{
  "num_hidden_layers": 9,
  "hidden_size": 192,
  "num_attention_heads": 6,
  "num_key_value_heads": 6,
  "head_dim": 32,
  "intermediate_size": 768,
  "vocab_size": 1024,
  "hidden_act": "squared_relu",
  "norm": "rmsnorm",
  "norm_place": "pre",
  "norm_eps": 1e-05,
  "positions": "rope",
  "rope_theta": 10000.0,
  "rope_fraction": 1.0,
  "qk_norm": true,
  "attn_scale": 0.345,
  "bias": "none",
  "tie_word_embeddings": false,
  "parallel_block": false,
  "extras": ["capped logits"],
  "init": "normal",
  "init_std_qkv": 0.0233,
  "init_std_o": 0.0233,
  "init_std_up": 0.0233,
  "init_std_down": 0.0233,
  "optimizer": "muon_variant",
  "learning_rate": 0.0123,
  "lr_mult_down": 1.5,
  "beta1": 0.9,
  "lr_head": 0.00792,
  "warmup_steps": 0,
  "schedule": "wsd",
  "decay_fraction": 0.895,
  "decay_shape": "sqrt",
  "final_lr_fraction": 0.0,
  "batch_tokens": 16384,
  "max_seq_len": 512,
  "doc_mask": false,
  "train_tokens": 112700000,
  "max_steps": 6879,
  "dataset": "wikipedia_en"
}
MLP neurons of a small language model. Each row is named by its layer, matrix (up: input weights) and neuron, and shows model dimensions 0-191. Each number is 128 + 32 x the weight over its row's rms, rounded and kept within 0 to 255. Numbers have three digits each.
After each neuron's rows, "fires on" lists the tokens most often at its 100 highest values on Wikipedia text that the model never trained on.

L4.up641:096221118137122158134121170182087191150128136103131113155127175119082135129122167116118140143138132118090078132168122140072166139110131084139123134122131099109142108129200085109108119087125104068153125195066175121120124170142140151147150146112110144172175145084114098167125112095164145158161151122126204112100138117096150162134125150121196099127141104026083142111121104121114122129099094195145064169160175105075159117083131130098129119150120168124108149130148201128095135134142122070105088189125185152169084140092107072163122105132118138064127194075156121175152111112089085164
fires on: "1", "6", "it", "9", "8", "oc"

L4.up232:109099078085085100181109099150100078154120074133182105136086124139133161121153083111121106178123108077095124066177117137127124121140079109123097085149129133120099099187074078102165110077120145133129145110090186133152151187148021171067128104154151099112094141107065103157161124139110131156099079168099172150141108107090133191167125136165155144147137118203108136096210102124091121138122095119081100146091143113072114164169155096142161089116126148131203067162105074121135138120122151115112108141148141134160112137143144161160126178137028139106116153127078100146137131105117119140
fires on: "ur", "f", "per", "l", "ter", "q"

L2.up714:122151120158138125096176086157118145108137120156123179124167167099107135100134145128107131139138141085096069151156126133109182124123088149096142108108117146146113186125149096177180114077130084098102118140124126168116135071125025184148134124148106176117145106104133141081166111135136121125169091114073165109178173090131124117135078091092093147052134190190070156142125155107140092153135123177151100126157109136087107133118157114147130086130183168149120178137159178092106150161058148099146135058145041098111183127137146121130158093119147135094087175037097155167082066152101136145
fires on: "-"

L4.up749:140112141111147155151148109114097146087121125122125102145116066154164137114123149120158104173173197107144122091097106141112055146172067192075152184153110147132097155136182041123124139178104150088065190131143118117139088102140110155183113145124094186080182105081119177106187095170081120161143126103146126206169147076135146114127163136117086146135108113070172129155123128154164133141194158148099083118138160108139133098174178141153062097097156112162074127097119134120133109111154177081090133137133188154103134172074124116129147127123187165117116115116086060158109157153113131147
fires on: "es", "ed", "s", " S", "ts", "ing"

L4.up421:136149154093106126154183083131097081145109159170115098126104157193120113171125138111059161108116196091123118089134168186124139085114158111172116069153201066163104107118134126125088170186110088154139169166124099142180130101179163125105163113157142084075070149111100107140148141037133132131147230067143158117110156094105140143105120149139134122183086061135171133107136102145136151112096071086122080112117121140076110108139096080114159147105105095093138154151096160107174135136144122099167147157163106093140109182133089127123089135058152126173082096147174152145152124128123138100
fires on: " m", "s", "C", "L", "20"

L4.up319:144205146108165125114105094136133124079113090141099151093219121098128099151144137101102083085124104135082128152073181141094120129084068162093181109171098132081081152141142144158165098172109107128134106131161083146093108122090118102119134123137133088087108106165145099161173140141115139186092062144127158089092140104161193127150092147066078164136186132123103109134159106067125126165172089182096122160127158136143123147112175122088049123149149105126105130080147167145097109102090117133106169146125153073103104166043095142147184142109127141081152100141145110202107182140164120076
fires on: ":", "\n", " –", " cl"

L4.up545:146118093052177102134179151082175115088069115158143095190117112075099159128163081138109149142088137084040133086150171169114139153088160137119106165205102138140144094149151111142117108132165097130126097118177072130114123163160062164196102102127141165172113075094147104115117145124133195116070167078097150151130153139145142169160127151120127158121117100154140137140081072167136158082090055135107113128078131079135148135148141135165167105117170139169125118146155126143128083111109082196136144141136095135050160168086088109145097150076173115153119112114150183086128141125110116169
fires on: "\n", "'", "and", "f", "ric", "ur"

L2.up646:154144128108113132108138124148106103107075070178143104142114133131128172213166142101073157131141111087061132091115144177155141129152085167187183109115093161128104107157131158134158086102118134202137169131073102101202101149191077148134202157162145128123142116161060076109131125162160128152132153124134129144140204129196143170162102136111167101151129065117159166155093125136165079135114109139167100147116151118146129143115113138132125087168132111134118103197159093114080103083162160043164098166115154122174179169151130153140131132086116115122135099101089147146068101082097186146
fires on: "ge", "ion", "ate", "ed", " year"

L2.up563:144184118186070140120091114088104123176131103167100100115154117141101099168101090095115165143092136113127157130117199175168187106096122083154146154101222124140181205165215076163117114167153119140139174095112109099123097110167060138139134084129129137140196130057122102094103103107126185101116157153109132137123155174159157144125137136101123134196078104135069131107128100124093114133098107154088103126192090121085158144194151130167076170116128109172094128095095095091099109076153129147124084136130133121155146094089177135135114133102092105140111121154065101091157099119162138162
fires on: "ort", "ain", "rit", "orn", "a", "us"

L4.up329:128126092107146167115127084112092103091084138093188185166112090140137123140157105122102169127139137142142141107163126117185103130071130098142150172133137078143122160136182080113159133141159141095185143117115126153147218118056087174127089104081162193099127113159178150086138058155169119173111153090099100168107159110120110142098147115093128061108118139116101094180124106174077107095127119096100121090095111145110169120113097151111101141124191088071112073192149135209107163112086150108157101143192123165135113176188163136150172087109117075094098090086178130148129104118124133134
fires on: "st", "b", "ther", "n", "et", "g"

L4.up756:115157078068157145139171126082131149193162124118173126164158148128114154116150152115105162138113139065117160139180130087185104152111116088075139107160046141109142135160158111112124052070169113137157155214128163102149121138165133121193095166077164063150132133140089142127163097117133128130112113143049203081116134075109136102161124120171165081076101143195083101143150095136088167092162117159097140094164125199099125099084137090141204140153136115140081098137089128153082108170132105144101091149115188089143113139136120155124109147152148143169115107136148110116169107169103142149
fires on: "g", "ra", "an", "if", " not", "ir"

L4.up13:169145124156146107127123059150121098149187086158161076164158169123115087174099182157124086079173161070090080201129117105144103147127173112142105055158153077139134105144163143093144115116172111089178103163110110145101161142100129185091134161162132153169135139101100118184142153111094173166185130108148165131150177108108151133139167131119142106085142162161137170153152121130106082156119044138109081141108165193096153110137102070097140072125122105116173130138130102168147174185147179091090127126184097117212084144140171091138089124164106121135168118101110103085138146127113098165
fires on: "f", "c", "j", "q", " Feb"

L2.up402:161186159089064147115115102114110137124074105118130128143134086118132134141159093142115120132119099106110102163140160161095142112102163126029179120177093161091162146143166116189125113079165151063074200118127134150021169169110106102144144091148097158075072103176080114087119149141117132172133146075152160110097168108153149143142123151154100096137195104118145191137158156130096086193153195163159095191149175124140143157145108173150074141090091104121076128084143151098056101110156148082150131073118141126125106152136097165152132117131116135117114096113136099106169135133115157131
fires on: ":", " American"

L2.up93:144104154112090207093111127134071107146130102129121073167154150163130117119165119144128131140045131102080131141162145139118137130131137178124099120160143099195158160088220120120136099085177190084079121090075146126123108073209195144127124121170132143099182135143096117149160184135110181115138178158166170138138118097146091137125116094107098126098175162181082170133111063080092126147111119106154065085163173143124141120125174186161097129127119119124133136121083135153102137124136127068115126160127142116109113151091072091135129148121128113164200114183109146098175166090168179176
fires on: "us", "ee", "ex"

L4.up757:151156146082110093099116134077141143113116093141097135120115079162155123094078098105133134115125137150145108139118142160116120180140157145163120168123106171103142160144124103122142117134153134168181131091076060130055120090072112167202118083106157178155084117114100118129146112159129144096093128029134164138172075182109125039149107123106090156167148145127147133092187128128131177085172151147111111098152183197169141138155140108137122136114121150166143134040128166086111149159133181134127173169070144137154101131099151180151032113119157120149149150126109145160071201093124143162
fires on: ":", "ce", "ass", " 201", "av"

L4.up563:170101170123081149128123075170059093058092148127130147155090114090154142153135098093151098151155117068081142146087138117149143141125128175098156103140117101140103115186100115186178069104134174114174198075104142132104156163130033150113101130085135129108145121154151182133137056163098144126088102159110193117193161076153112164150097117120186173119121142130084133126118127158093175141123154179162098138134140143178184099134034130108098095171136139108107118079111105120177114065136155170156051093137152103104127117116138114152146137139118158091117138096139094151107157124077135130
fires on: "g", "ail", "am", "n", "i", "c"

L2.up198:062127123131106140082111120094105104174126126173144118109129049138152108099120177147138137193152160084094123090109179092183134120090160133126142144125168134164141086172077116144224126137183166149137161172181074106107132068155122176112152183109139133140115124104082118089196098140092124118118167078112081153192145167100148170125145169180116054142090130175128135114109141048124115162115152124063121112126205179123142157129134125153094116107127153153078143105138096115063088061140128100098173102141118157108135168117142092129148095096111151182144141131108084090136125149094130120
fires on: " was", "inal", "*", "ation", "ies"

L4.up519:146100117078153128111116139123163105140112130133148123203055126163159132168120072148199145120110184068164115122184179105118120128166153127094094148121113174157085107121055144130167145125172135145065186112124077162082113114165159164083101107146127165126126143146120095120134163168086154144181165131131126155178129042082106201113140117077094175130121120106160148128143120201148077133121104117157110075130116140125132128134123155132162121056171174124114115098149133092116107093130131139110109096129168138076213127105057088105134053107095170133119110128086122078084135103121082115
fires on: "ed", "end", ":", "ing", " for", "ld"

L4.up620:075094168097107216171171060115098174077117109106102151064080147156113133150116118119092116188123148106219122153154166133158054127138177185090115143126171138163153092170140140121054130164157198116094153130123136150180137147120185131094068115067155160131107142144116096121108173168122126127132152110153124147116109132065093077182114153124108113080122167178086152118146096125158095118099115142133118095102156144150100102113132086076119112125161115138144104139139074105159136132146170160165157179116105106081121155125061163137075123174133124177121106184107117158113081110128088161
fires on: "ed", " ind", " l", " (", "ag", "age"

L4.up400:145121096156088158090143081174124107134135128142159121141155136178099144182097179101103121117099117113100082159195210144145101141116064130127118098126109143081126112119106161104164191138140159062110137148161118128173114118128136158122156103112131159195140113059119146140147151138136090141139194158128107155145125138117098057154113098117210161043105120113125161132099126134162075115100075121096139141144126163185104081177086112107129114133114157093182135178184131119084137171112149118109144105153095103123128119137064108147195102111127087160141174081201146102190177072085073131
fires on: "ro", "duc", "it", " which", "tern"

L4.up621:157131107165125123041111099139091117133150115135116064162134126132094152144125120142141133131135169093045091177122119083118120156139104143149126105066058148166098141136173137156156065112083073073116127126133106141166123128170186150126176100112117092158084092168161151120175153107179124179079133180100164118100110166165106134074163169121169151143101133106195120092099133122073120179110146132124082181186118100114076094132093126105158095057112149111130137154147149100121125126093085135151141116108168114188208155138121076099111120109078167157117144172152112177147130187081172153
fires on: "ad", "t", "ir", "/", "th", "or"

L2.up80:147118127148154159166123074185109104143125111200166092200151166095161117109122097069063125147143124101095113129095158139142146038177106092118148094151158125119153143148130159175107141128157174123103200144096152158078120151156095120125146084060100141110138093144141107149180110150084151083134193115145111145122136142103103165124088103174163094155077117140132184125164127190064118161132097118049081166161155154152110165142152097157157125190167141150143093173163156148085139194140166078114097104098158078161157149099150077159168109130087174115088109109140133156135131152135133156
fires on: "uc", "ents", "ober", "mer", "ich", "ember"

L4.up666:185142145113167097125109135137113106078173055139078094109145130142134120101115098138184138132084109139134137133181122098143129174122138080125129088153103145170096112163094143154148084147125090137079144097134135068151131127082132104142148075115120166094172205095078175132076139106174172104136097140166187164072103117170112095085130138111138116130093144158138137136124160138111141093137104148071110168096147079134140088085139178143102109197140130103141104111165086144083069116044116168191151105142174128119141184095132174117141078050125076083129109144086135131166145127065204113
fires on: "ow", "ac", "ess", "her", "ower", "s"

L4.up223:150165191177117185118125094223122120133101125101115133081152147183128154155081185113093105101177141178147095196136118123091136065152100134084178127084122139193122116092156145125138101114170084094158138125125136174123137103194148118093104101113106124211086150154099101150133142134155144119171118120081170122084144123132185112126138116123107087128165097079136071152151117145100117179199116159168123107098164205153147098064118121114110074200111140155179162140123191093153148114144129102144079093149106142117120067115109071131111122138131161155179133080128111155097123106096139145
fires on: ":", "1", "9"

L4.up720:151161176158103112096182137074108089099148109063099156188087152118068079115124077134153116147124120130097143112089128159086174111120132167092116123185182125107094085090159076130107159161115125109098125107227184141066125139108140196129145167135140148146123148160146120127164137107156175124088157123106141205133132147153153180118080156122142106149144180125159089148142117132102104163129123126177075184181119172123128097148115093143085083173089155138120086114164217117145077142102134138183174099174065156120166139155123114136194115165146099115100180106172119136106105126114153135
fires on: "-", "in", "n", "f", "on"

L4.up313:139130048118145136109149050098125156098146081113114126130151158138106102133132077102149125196042119170143097073170185105169148141121164128180114206124172092168178120147160118144131140101086133116159081174109139118126116089181162090143159125049137156117123140096085093150179085130120113123113115100112041136136109149113164132153154075106099104127089150160102171123124159118134107170110146124137142073145101227082215141079129103062105128122113099167124120158120083081111122175148086136120112170164147136147097175168146081115120123125114198138124119109139114151097129113153126125
fires on: "ur", "d", "ff", "t", "her"

L4.up201:124140120168130174137092097109061141179124107155132118095174118146137061181102145120104140211115127120177115142163084106148173116072138155191187106134102163143097124154125165108173126118128095134088156113116110075105100147145135101104130124148156126211066079103137100125112117109128176133177125152154108122087052171203116108147122136099210090116095032138154062152106123119104075151064131084077132070126159100084137104088168106151139138128146153092163128081119142081105152105114133112141158159107102144107185124148108084122148155127098148066162137117144123082111125175117116134
fires on: "e", "ew", "y", "w", "ot", "ury"

L4.up51:124128189123103187092159073107170111124143086101094181119119131199146154110137126090092156169114052066144180087077159089141153075150114137134089127110131134078119095130155122165133190205139137103146138124149097162159157155077162202155146117162150111108149120101146107155166129122080143175133160089090144158160108158127103134146163142055129160127136103159099118114116140138112161074112115098128092117133095119034132115129123150129123096099114093113144105140189124102099121138053082146136191124094184156112166130162103123075129104138165120096202127180091116137152158195153131075
fires on: "g", "ex", "b", "ch", "ed"

L2.up616:125135142145086117070154113149160148069154080109136134150115131087154163097157084116104087106112136173106171150124110155107173118118114115143108095153177114145133146090155189159114150136148169169106139170151166192153141139205139136131136154137130145087129186106123130102147188136081139100134172131098106147110171116172165081129108115117091047100084122182089153088120114126087158190115142158203123139148134146162120155100161074175061047118119145145138189131059148092171144066090111084117140099123096114084168119166136115100123203141106075132148146080121164156100052122133127115
fires on: "-"

L4.up266:129179147070138132146152112119202108152117128145115153048134170141128134161140145155132181156134177129117202149122113097121091170110161111143112135100096107125120154158109164161112126118131085143068107113145100184135113161106076169116132096108192120171114093115140150187130095093081177114090124174114136067124191116096112087154151166180127158073067108090132121116163155102144104040155147176114125177156134127174117143167141104113159151096196192119123126136086179097054132121116113139174154070174178121209134152086144110138134143134151126160118112156163155175114167141120091095
fires on: "ly", "ame", "ain", "ome", "y", " also"

L4.up671:131152100094094137108172144036108112185177084127158140129102127128091132185157131138137133126107133100100150128119131130115153213093131190133128131104143163137118139118094167135070143138144133183042190134127138173131123179187090085064146092109111127173100114116095099136142180131125171137094124132092148151092135118148094139072119112136162136084110126155114143145166117169082067152111095107137140104065095154177081055178129121128098115074127136116168062102164135192081122078189135140080145145114118147141208108106109163140123145131186077101142139121149129119128185099115075097
fires on: " 200", " 199", " 198", " 193", "e"

L4.up598:112151212107139135067090169106168133156133133106183100141119164166115130163136161107093115128158124131168090117167142097112113188039127102094140087083135125153135125107171143099118115114132151081149111120099176117055105158136164127120098148162144140130059101107144123157100173154186191141130113122080171155120107161084123154134125116125127106049158153126159131164125107095110101141113082174135162183099160208176153067133135099133066136110144146091093082115100153137076170177107124128151155131108114145118145174132118051118154080156140067129142167105106084070196116076166118140
fires on: "==", ":", " ==", "c", "3", "w"

L4.up202:142118085152085114157159093158079118133125152168073172058147142080090150087152131120155110112168162078149148165150124185133148092114167125163098117091183174097122188131143157201100077072122088158150134095138118124190101101158135165136158118067089099102104084100113111137101120127129127120111115076083152126135148138123097068097124179165155126166166160164138145131130152092110099170145061100105117128159097141079179073136111102136113160110106092133086102120079082152148101073134117088144087036141114071127124110098126179161126112108086106149086103185080137140106096144153154193
fires on: "i", "en", "e", "ia"

L4.up18:194094127140184112133156100097119121154113137160157135151116126099079098121099082078109201103082138109148169054218115126141119146125142172167119118076098097176190169099155129175119083152172143124165123167124160171178148161131142185162137146118132145156115153083100147153175129124234115174191139068113117149089163143124123131128101129187118107133065087129164168115188136175164147139193129094165107142130118137101204150138115187169128135093110076154138150106142129094146158140141132124161134126141130116162086144150112111131082207169116188118123129171129109131135105116113115154
fires on: "ff", "st", "her", "ond", "est", "ual"

L4.up217:129133118090122139131070179114096124142150071165087126138171173186163181095218135088084166085191115138098163125112147131200106145136084104160171121117164122131134119136111081096143138085118125129113143110142132132073111155062151138081101180116138128155118107084153120125108130117097143081088091167126141156127127087165050139118134097119080120168094095149159153141106122094126110120172100137109144117118116130135103193149163165179152094097171092141116054119137147111090138129081066126076179111181140164154102164036103135130123072115105152152121106118117136137148166159038080076
fires on: "op", "ov", "l", "rit", "ing", "ite"

L4.up103:127183169071084139145146127085059125132178087157130166115073155111137174086136108147122114125125136150121147091125097153100080124124160140058118120083095132122114096122114144169110093119160131106078130101173123062095165096152064158154137122128115160173165132160130166123112131135148106066103121108088128150101104118096148206098131159148113159118144145107104119187180156136094079153140073141117115097110153165195169121105123121072145158214204142088111060134099150141116107068163173161218181078128145110121114155176164153145155153124113117136103105080094144161139168126126081091
fires on: " of", "ran", "od", "ce", "pt", "it"

L4.up85:134117181153112120140179090137109152147186109175110130107127145081118084139135077170118121136130105140153105177146072112149114127134064134075144092105178075207097139133110142111169107111133166140099167113124116111117121168148093161172176156048115110129116180165110107108164151143090083117069116174103169066160100108163107177166126154085123141111106182148112149144109127102101131171113149144100165156191097157161107105181110133174154107162123150130099169176106104138120153138078191176112087103154085112150106120130187083115134117186105131202160103179189109126183126175089079143
fires on: "c", " not", "it", "r", "ot", "."

L4.up86:160141206134154140153114138163164128110145131215176129143134147192135099138117181130129105177144150142136108176138119117115098132083111079141135121115084123091185110125182116042116102102110109135112164168138127101140069150139054130104134081127150124119158147122115176126119173140080123089189163166113092111105167065144102133111109190093095145080106091077170141180141123077086120126127095165154112188139176115131099110078163145105143097171142115152154136137125177183079153219071158101104176124087176124161105129179133121089166091093146120114134109122108085152179162124097107103
fires on: "ly", "en", "ain", "ro", " not"

L2.up734:132171116153156120117118106128085129106074116135180193124138154134113091143166164127101123149129131152098072130144127147127118099164155146188152112082120129165122167157127132096214132149159159147131155183103114157091100155190091142137157157150073129126136130077192113094154203176127132148176164073133161110144165105122184060094136140136061044201150133105146135107148122159067103129061106085151139163191113156139084110126133106148078081099118097095107126109139198118102144119144093124178138125128126225132162149174138107122077158120137178119095108094125162161098143134118135087
fires on: "-", "00", "10"

L4.up353:116112099093064116178149099147142112158107120174167184088100124200143165119137097068130118124140112116098137188107117202128084144105129139142155126138098169066112140131208092174142088136147098165143147116085132148142156153085165070094119124118110147105103046142097097143167103086109087054121125151188120157117102086150126137109080113093149157105092092187110131138163137149151157084140070134109149141168131116040163130089133102124190146174155190109148144141162126146111047173159176113112104121133153146189113090118140107122130143167128126088205088089129131134129112095098120132
fires on: "ing", "ed", "ance", " Q", "ig"

L4.up394:122141126077131208097102094162114090133090146114139119156172204130130109128119136149072136150130133134135143115119171116107120120145172125143053113134103140084153118124169099092134143172082066125106119190091158144071099120166162115119101127142077192116130131152107064139060092082136104117141140094081153110083103176112117123138142135146165103174167074109181128152165171100096152100109148178120082154101095093095148132112111057183144152128134149152130112161160152086019134126159128107122119166175102131138181111118136100223140050095118169142157105127146105161141194147135132112
fires on: "1", "2", "0", "5", "20"

L4.up32:082134178061112146162143106132135114126135088143117162156118151132123046211143114190107144140132091141178158144083174147125088151128131223140135129121098107146116126104152164125145157093122164095141166158145162179149139141079139151128116178113098121087110123096064095122105114140124147146147152094114188100126145076132084155164124107109064141102102089167177166113108157129104160134151078111137083197043151142103141077190156114126088107102130126124110092136118148078157075110096131095146176061115122168121066071194104111136141166090172129160133110139129135121166183110164155076
fires on: "\"", "0", "6", "s", "3"

L4.up692:132202116100136094144148109096124074117176100151070117169120115050107130160148107167146163125179110098154149131087132175128090156090086168136083169174096155114147109182127128113125138148090124109149094139122093109124187115180168144110148072149112172143149104075127098174184074168112149146193136066153144116157074072103114125057121148100116154139121109125125146171115126126109109137127139168047107150042103096110161103115107188123162132083147102164166113161143131192105146102191150078130162158104190136145111128128128145120190119088140129134137182184132107075120142167116109089
fires on: " 196", "it", " 193", " 202", " 198", "is"

L4.up229:150149162117125139176148124102143158076156098141142138149098132165116121176108127075093162156163054145180129146144136145127109145111134152094131142141091130144094098115069115096083067070146118182048134108126133101112127107081070203159165121110091107138117150112088116093119096144093172180047083164087175133100134141143098197145093160100119103099102156130181129153090083117142090148116090171156080097108049127148107139114137135151106086155148162121065106110067122154166077110102078136144143055132135077177138145108133090108150117158133077148149155139111173167140157197114098139
fires on: "en", "ri", ".", "ra", ":"

L4.up224:132193168128117155152101085143121127092130100074191119146100165163134051119129134146137105089139074138055099068148126119130176065094116118130106166106063142166104115186122138109134076128139125110143108098078166139102109132140111082148161080134106184077144126153140154137102118114197136160164147088192136145082094182173095147166148150079205072130085119140113161166142134155119132102133151162172094182098166162100121153103083109146111157086109116109180089169118053119123107124143122087209118145151093151104175144140087126068127186142167124103112123124145102147111093135097156146
fires on: "ion", "ess"

L4.up210:113157129041144098145117083155118108127182147148118071136143137154128147124122153162078155158148132116124174132141122135118132132145124082108144087149077115135161128164148129154143074159111126128071120155087146136123104081102118201094114167149154102142148178139079124204158102186169130164103068181086125126117093105111107114135123142079123141089137147090139178170082156151136132178165092068092133095126086161189159172153088162145067105189196155187051116126128149091115111127172168100067146144117170078138126144118112094181102110156132087120187101157046119109117127099106108108
fires on: "ct", "it", "reat"

L2.up373:146164123105113146059104141214153123104119121095139158119093113110118096115124180099122131081125152112129154121187130092163136106120111128137134104126179110125175154156207170101159146172127090133159134149172083152136117094145158132127091135119159151116098148139116107203178063144099083138128128123116162155128132121121133119205078105147174123132139072115147126026116085159115139101126128155194081120132184132099062189126151118091082111120078193136137142088130202131157151113103140118096171139092180194101174100190129154114164143154143167131183102175133111149191116174098139133
fires on: "b", "g", "il", "l", "d"

L4.up175:116116178113097158154164080146189107130105130133117057162096118124118140177116139123106113104130155132159177142108165132132151115105150135084106136114154129133131143133179153120139156092116067124140172153104108154114150080102150067184149132089073118094096147105082109110125119102154100097168117106098156073100112105050095110115094025092056093131119104085144167179171159127160189122159103092083102143155123146136118071144189081127145091168117125085172092161129120137073098089172104100209113193182068126075088130107116086115108124107132116179106117075095166118146147134104130121
fires on: "s", " between", "20", "0", "000"

L4.up115:104143118091098108112183096108119145124180100133111139152148104141180131181160135091118136195118174114112148112150124111199115129105138040104089135060112185087099128167140114088166132148151128115135205137136106096139084098074190128100175151107111135159093122084147166146119131155145129129108125127105213109132143187113097114136103196110138125154123146104099106119130139168150165077123086093115113089165138161160083150122125057109107125150111157110126085156186144104098107087176079077079055120171163159119159102136135120102195149167199149101083072098176123117112158133100086105
fires on: "ir", "an", "y"

L4.up678:120129205114095090122080165150126079062074167107139125186116123112158079076094112156201095114157122160113156136178124145124134118110139080113078139086133129134084151140197127156156081165162140108058174125096117116150088170175108139120124164109108159073100161166152137128123131163120083144046117150138107094106080165157123082139136131157114032130129166142147152153162125160164136172110120134151160130154135191146099102152179087133151074081120134144139155130138108137171095117163138164121127080079081158038102103110157102135180081130102111155156150158057132156151137141136143154
fires on: "ot", "ment", "ey", " O", "r", "im"

L2.up21:131159186135107188107169120102121155124113113113078095155187075108089118092065140071107046152150096080130107108186177126157116139070096172068178160183144138157084125160155083169154117151163092133123167164130145115128093095168099137146112131089143085106144102140134083079109096117096161136145098080146156143077134110145156144167091093100098170082146112081172149162097137116110127121128114128096141133150122161144217072117123173150111162113211139135126090132156207147119126124150103072157122115095105123138155086112119107155142158143094122157159082061073099094119126143133090079
fires on: ":"

L4.up523:155130157112141131096088087164159100122155071134119149150094116105136105124128164132143114171071109144157152111144125137106167131139113110171125140124113162140110120228089147066098186137132141103103091110111130158074159098108069102148136158094150125159059103112122123181127130149169161192130194119152060129102133094106098150131078168152186118062110142174155116123098151110177099130078181131138137139117191124076118139171122108049157100110077101115096097091139096095120135037132114139184113116157186144139072148143127192145128147093156119123105130158128119218060148144096126111
fires on: "wo", "ollow", "ly", "any", "ome", " or"

L4.up410:124175102166120116143146080114083143195092136157121132148147112134179117112072190105136165138090168099069178082069105180098177119129166096179124149154056097121081128198097125103161065098089148153112128163122129141134095127196121157182183121146143101042150059145115160096131171141118127078145132152106121124121108123101092201095124175101129153105112094177129133133160177150124121167113204127146135151146159145127104134131127111119124134062203127121163102131127072100098119149138123104137110065164186144094181139125127095162119112161117160148077107140087083140116114101146132170
fires on: "ain", "ive", "ion", "le", "r"

L2.up73:115115185077158148141141176145107144142159102167099154120117168155180181116175131101144128116082157092138084122140180134126152207122112116171114120171158135160131128184088096117138186159109225127112177096079115140137115112086176114110135117063132190171072135115109104135113139161122115124097116166149181148117120109107100169132094141072186138088098175160150127152133126117166166136048109211132134106154125135181123153111168110109107126095127134177152052134113086164125122117161126180200135112084099120140172175072117138148153113137086090124114094163149104142176151125095154193
fires on: "age", "ed", "ge", "ber", " ind", "es"

L4.up417:163098128135129127110137070129129136141168108163186142145164196177088171151163137099127177153103128108066028163128127148129077117070106132136140128151144084164187107169174160107092081133105120082111124147152126147137138166181168140110146113182143102148113090177058105109146149081123179158152199159106128115101127136118122140084174122092140133074082131130088123114127047089143055170129110105071101099140203087106129106090131096116133129173153139099142172152142067094114122107092154130151090155117184153136124177175103156150186114134134103092148149118155096114133134137093130190
fires on: "ad", "ac", "t", "e", " Q"

L4.up143:117192107101145130124148058153134148149121103139191096165145211168118093070121112102133141127087139151137131141132102151172154155178169114132164135128143124129143079055170068109152136118162178128111184150076143170110124114157157105138186115156140179088114101164178165137111108159125106077175065126191161159115152116154144093140158126122142151136105087147110134186122164097118116117150156138150149102114121187120120138082167135154133187063099151087120135124112160086130136065215122077172125148121102109180091121076129063124088117061081151123140118182108094167133148086081149125
fires on: "t", "st", "x", "ent", "ess", "ing"

L4.up279:147108130143112151191167142154121139067130087159141160187061151104138181120152134079149164131111112126176173175108155087169127126161163146097072127124168113143122123134126156104097149132225071104102180157151136105131178148137144122131090104102183147114095121135223157145123161142135143115129174170132155167218115150106121082148137102172085124115090135129148152115139130176092108176151155087144069162112148124154140102157116080121141065119108168117142099165118128157096155078178148165109126089141091137125090123142207112147156102090089132142178129111118063114155217185116133119
fires on: "ing", "f", "n", "g", "e"

L2.up489:232131165124101133095140138142100154199153099142145124090161170129124160147149119119105135102132156080097122138103116098127102157128123150111149062103131133168138159154146135113190141094113168060086091101116127168118135106146133145091181155110146127129141037099140143158142131101184161151157143171092127145113171124114129145086157189125116114127158133161110122133132115121168095188079119177123092125087181200155170062101183104127119151173124133100120185189144115086133129145104148152149121115187061127125117151152126043157145131058097073129141147108070082047140120098081141124
fires on: ":", " in", "ing", " of", " at", "ang"

L4.up334:128089157166168097173166101121156151140148155193111157104139149122153105091096117142092116097058104138156116186121125088173140157206071141115104128123092165064148108126134175068114125107087139164129139110092096134131032163095056165096186128073163108132117127096140126137134208149091130142097096145094113114103213102166093172136116166118076154064172153101130227097132132163114100120122087166180143135121120069115130143136093173145135099128135176158091114138155161137156114125092119132159140123160087132144131141139156105099125111128106142175138064130191135115122120151086148088
fires on: "ly", "en", "her", "'", ".", "es"